{
  "head_dim": 64,
  "qk_norm": false,
  "attn_scale": 0.125,
  "init": "normal",
  "schedule": "cos",
  "final_lr_fraction": 0.1,
  "batch_tokens": 262144,
  "seq_len": 1024,
  "dataset": "wikipedia_en"
}
MLP neurons of a small language model. Each row is named by its layer, matrix (down: output weights) and neuron, and shows model dimensions 208-303. Each number is 500 + 25 x the weight over its row's rms, rounded and kept within 0 to 999. Numbers have three digits each.
A block is one neuron, or neurons of one layer that tend to fire together. After each block is what it responds to, as a language model described it from the Wikipedia text at the highest values.

L5.down483:509518498445467520485500515501496499501465566496515505515497515475473534492506480519468460515495548521475480507512478532485450487544466516515515506476500482501488461490498466465507496473494492536509490509534522516541518486523476532519536517503520533493557501465475455510514547489491486488
L5.down723:466534510497504508480522539531460477477499559515486516534520455509558497456509490479493509500489557556477541522520450510515496477523549534506539492487485472481542473534485476475494549513506503512481524462497526491481503463485550505510514526468532555476497453505514528483463471492480550459
L5.down867:524525498470521516468494490522496499478571587517506468479510526493479490510472528494503491456484496502509505505554494495466492562533484502513517509492548473478503506508474521463512526469494493559496495516517514492544463478548489517504523515508504486523499526548514508498514513503496495510
L5.down1732:478517506478470510513494466504526501533456519479499536499456502480510465494503526509511497489511499513522480548473521467508484495491472525525492536465494498503493447490475521495522491529484449485518486510511527474506498502514469523503483493555509523451500493495502494545479485497515549485
Responds to: Word continuations inside parentheses

L6.down1572:503506530483525518502507539552474524542501510493533542526503527485536483529499490531488519539506498472518532482528473483476513514474502464486507496550496472516515482496477509529479513496532516546519495511462533482551489539508473479508558489532528512464523524499472475484486514504549514541
L6.down1831:494511511532503519504520502512471489501501500502535500504484519533470464489544522507506473541490539533472513463459474507508503514476496513516521524497491481449509513482498494522470530455548496486544430435509465488501484501525496530464517472518566515466493493489508461465518490518452510503
Responds to: Inside parenthetical asides

L6.down485:494495524476515538515468525523516533485505520502480553500476527493472515474489507521482470488493524498447472537516515530534504449491541493521543497478505486506495520497482472539486463495467483494501474469524464503490466499506509475477504519492521505453486496510472503473440544475532463461
L6.down2081:469487490442508523498542521486498523549499489531515478525511515515461490516482500495460490489531471519521509494487498505527516517543487457515518471502483523491458503520471502500482481470505505459499477507491468479499490503524537464497571489513490497482524457490509484484463490497507486513
Responds to: Paragraph-ending line breaks

L4.down16:472537522543507508512492509488440518549535512492484528481520521497551494477551496504509504519495514483500534514468513479475505464501496478550495475459505451520531511517479527505509499493522513472502503518505515480473487511440502497478521527509521510491537510519530475512522503491496457485
L4.down467:535503487519518471520493506473514483504523524516498501510502520514522497496543514490504520537457463510526519476512510465476477508495487495485563487509461505461472525470463485496567538500456491491503512521486500510490491519472496471542437460479495510481538502540516497519534506503536501497
L4.down754:478438538511508482519511495478458514472534483539496543482534561514496452516480449527495460538483487505507479490505525513487518488480465498565505533506529512480475499499529530517472531496480516526472485488508510505518494491510530511445527467509521470499501501529551442483501485534422514506
L4.down1841:499493461460516468519495518470524516509538473509469538497524496463427534479470516507522538471470502495542469509517452519518514512490472456490470476487491516497503481495540490503497509497512532515479505515457501481505501512477528528480529505492505519538488511501505519501460469484482500504
L4.down1924:523500494522480477512528541496495431487488588542467499492475480528486506513503500471524522518506513466541483455481543508510502524525459492501537516514495492506479485506507478545509512507491557474493503485491467482491526499491524532477517509502504523491496516475545504495520489539461486508
L4.down1972:539499519466496498525479479533510495540520500508490468502556530505482474518495476573484507527519474457542478494499511495521530529502472510531498497510487499511460523550538536532488476491555579457494494480521513539513501486491516524464518487543522475521496457511505492483506496510538490522
L4.down2048:532522522499501496543485502552452506525493460513525491508481470512497523556493530490474498497519484498518486565504449509531523522516473479464463504491479518470483529453537518483509497484493511495468492518503468508460501499455548525522511455498498562492499476530484474525530488434506517536
L4.down2291:514472491490484502473517510525522506541549478524468480451481490509521516473499488494482498487483534459469440531447513538497554451511502505519497521480515541536503519511538526499489492495490529507517478543518488552444519512509512480457522517451490551486512499489492536502530487496433500483
Responds to: Line breaks ending rows/paragraphs

L4.down141:487491508477476502473475506490462511497480499527528532502474498516495492510492549483486503501497494536479514518505515550517511525505467465523470479535499508520577491504526490494482524528516542544503462504504486488524512482503519494487488520537471458473470500503536464504485510512497523490
L4.down244:481520476502524487470525464462475519487486484512513483515511486540509480516497527513542499498489574526464500531520485505481493499514499549510516520499472503515499500468445494457507518493506515493522517510514514518524554519507502491526499490489524499498480470464502455504502496441527515479
L4.down899:471494517484485503566470482523467518445452488514529519531513517475484520515502548513510510490513520516496501473519501501542503498490473497482508471527463514521554500529489481498490500508477531528509493472480523495495497452508517506511556516480542468504508489490528470472465467485530497521
L4.down1056:526501511492465506535518491524501514501545530489543503519479500496500505479502516482484517454477523460514501532506480512472490509479493458442489515525514513542505542479536455449494508521532477490505501528496500504460467531510499504524472502493516515473477513482481506510506505490504476482
L4.down1339:473490509527532490515486527558447511465468502522462459480458527454528477529503510503501500445461523493528479535519504542563502509560511500513511504466501492454522474503527499488477480484490503547494499482525525474518504511485482486467514502509542459503494519473487506500498512525510470484
L4.down2025:464487524521495494520488489540556472534460471507512511561534475501557492528540471470488477488483497467484488526493483496477493454511438517492530508475511523485512470429515514506487456477509514483497482453494557494495546500452479522498516511510529492538507508483476468485493486504482495489
L4.down2194:534490560483491496480517490507439504426502518529502459466469497496480528497468507511492531464532499488526508515505510515532502533502441547524450519578505540500493520475538505475466535496529560522515473496502502516551501521477551492491486472466508497478503473506489479497495448476492458539
L4.down2274:561498541494520535474487496431495512496484494511506507528469494487502508530512478472524457496508542530509507497515496518511523529481487494521510538534500523454533506487498493525504506476536504492499449557493486512492492530444513507427499493490492514538494523499565497517494498532546493524
Responds to: Word continuation after an opening parenthesis

L5.down748:516494509496499508477493539479491485450510547487469513506479468522514521454466509506508488510522468483499500511483504473503503507530528513488480457466500512461515478552549503439497505542480544492507519508516491447494487469493536470512494502503499511486479522455482500501501499516494506520
L5.down1389:524468508534486472515486492540482513506487559487534531515483477518507481554520500438470551579496488494527543496466527499482501528518537502501472501507500432495518480459521526532478516543491471490468481501504521487445488471514503508500581482512468513484490497563516488481503478512516538471
L5.down1444:500506490507507499477514557497514492492488491529510512501488504511504525446477487468492491463510470497538480552478538517508498490535479500482492459510483494531516514525458510513513500523453472500478510536500500530538491498487518510521510515492436519528565535545542523446490508493551502507
L5.down1610:485518533490504527460545524538501509494511498490514472473522504529495501486458473472479506529478477468481525506501521501487534483545516493511496525477488539481520562462505491515531491523493496493493501515514499518434538514458508498470491511490477500441470499510549538525513531511515476486
Responds to: Line break tokens

L4.down131:448494504435503491496509483526482532488477502484512485516470481450463533459502478483426494454498450467496464485531494539468519480461520518478512517479453505467533499448524506537493519520497497513502483524464509468510507522507546502474520476486490494512533561508523504498521517534534516484
L4.down556:467535532489503498487491480509536540497552518497486506509484445467511518522484479506526470471457488487485473472478519506461470483472511521475516481481479489516495479505477476500511511570494506509511485472536538439465483513529497501508504448504517505520535471534496537457491494477493482521
L4.down897:495541493501503528490491523490531477497505553524510466506513526516541498488484506485538496535500533546500474528534509488509450470480521533485570526491495480483501501480530513479524515514493522521477505527491527509469475498487476497507536529497493480479453463521452563493543530503491512480
L4.down1442:520450513507519540539510502502467510496511509471497480507496463490504484521480528543505510545499535485465537453517490502487461521524484535527472483520509482461493454478490484481507507495476519512490474445519460497461460439508504523503542490482491489494514494545505493492507478480477490501
L4.down1544:502444500452492547481459470483495497491553499491528426533520483563518519528499467522488465530503505492484459481501536528560504497476481532498537506475471524507517526509527515457535530510515522476485438486534510500480501503501547488504514463521513435525471539489517487510464498474474501505
L4.down1712:463518501529515490503547501482455502534475505494481549522529487477497520462525490532479497457494493512488477498500461507477479496470472520466506516474506483469545551479490470471535501486465525492518502481494480484505503522506491527507536525497506455518528513495541487495504532435531521551
L4.down2232:523523552529529533446504513518524445492504485525487475461531496486493519547480482516495504494492522490468497491502521500498477544556454492513502456489488476482518472505487501490510490513472489484501515482504537491501530525537508550510506468501519502516511482502454521519505495509604519505
L4.down2262:480517465489482512453509507525509475494468482523566493489527530520515528515513482535529483477516517529496504531484508523520497519485463518494491514463460513555531526486466507524502548493471505437502492547493485515456499480522496532486494464566512484520523477495501510525515495511497479507
Responds to: Introductory-clause closing comma

L5.down345:485506464500525480475503518494486507482521478536491516480491480480490489497506512466489534504502510511492508521507539510491458510509498449450520519455475494526512534528458507527489459562492525522534503482480515488526495507494511521493491479485465498490410515462503462532520460516467526487
L5.down650:502533487515497489498504498527513502511497476556525460457493451505449511484462506474530491486483465510483485509539546479475496486503482495478515483471487526495475539458481524496495524506505542497455455488484467545483524524547477479505548513523489499528546504470474530490485494498502509538
L5.down1144:498525469516459508488477495465559482505510528484505444513478490467474538509500538497480505491502549547519485557513483535492491493497498485526488518477461497488504513558563490493495519469527490520477495504499476480502516452488485512513554510535512523452527486490492516501529500517466507548
L5.down1850:499496499517518525516480470472460496477522491478498491466562520524477513536424493542503491545491518507494547480535456488535515501492497471544489521500490493488544498466517518478508512476495530487464456508501498497507495505475553513509457509480493467543532541518500462472530516503493522558
Responds to: Sentence-opening time adverbials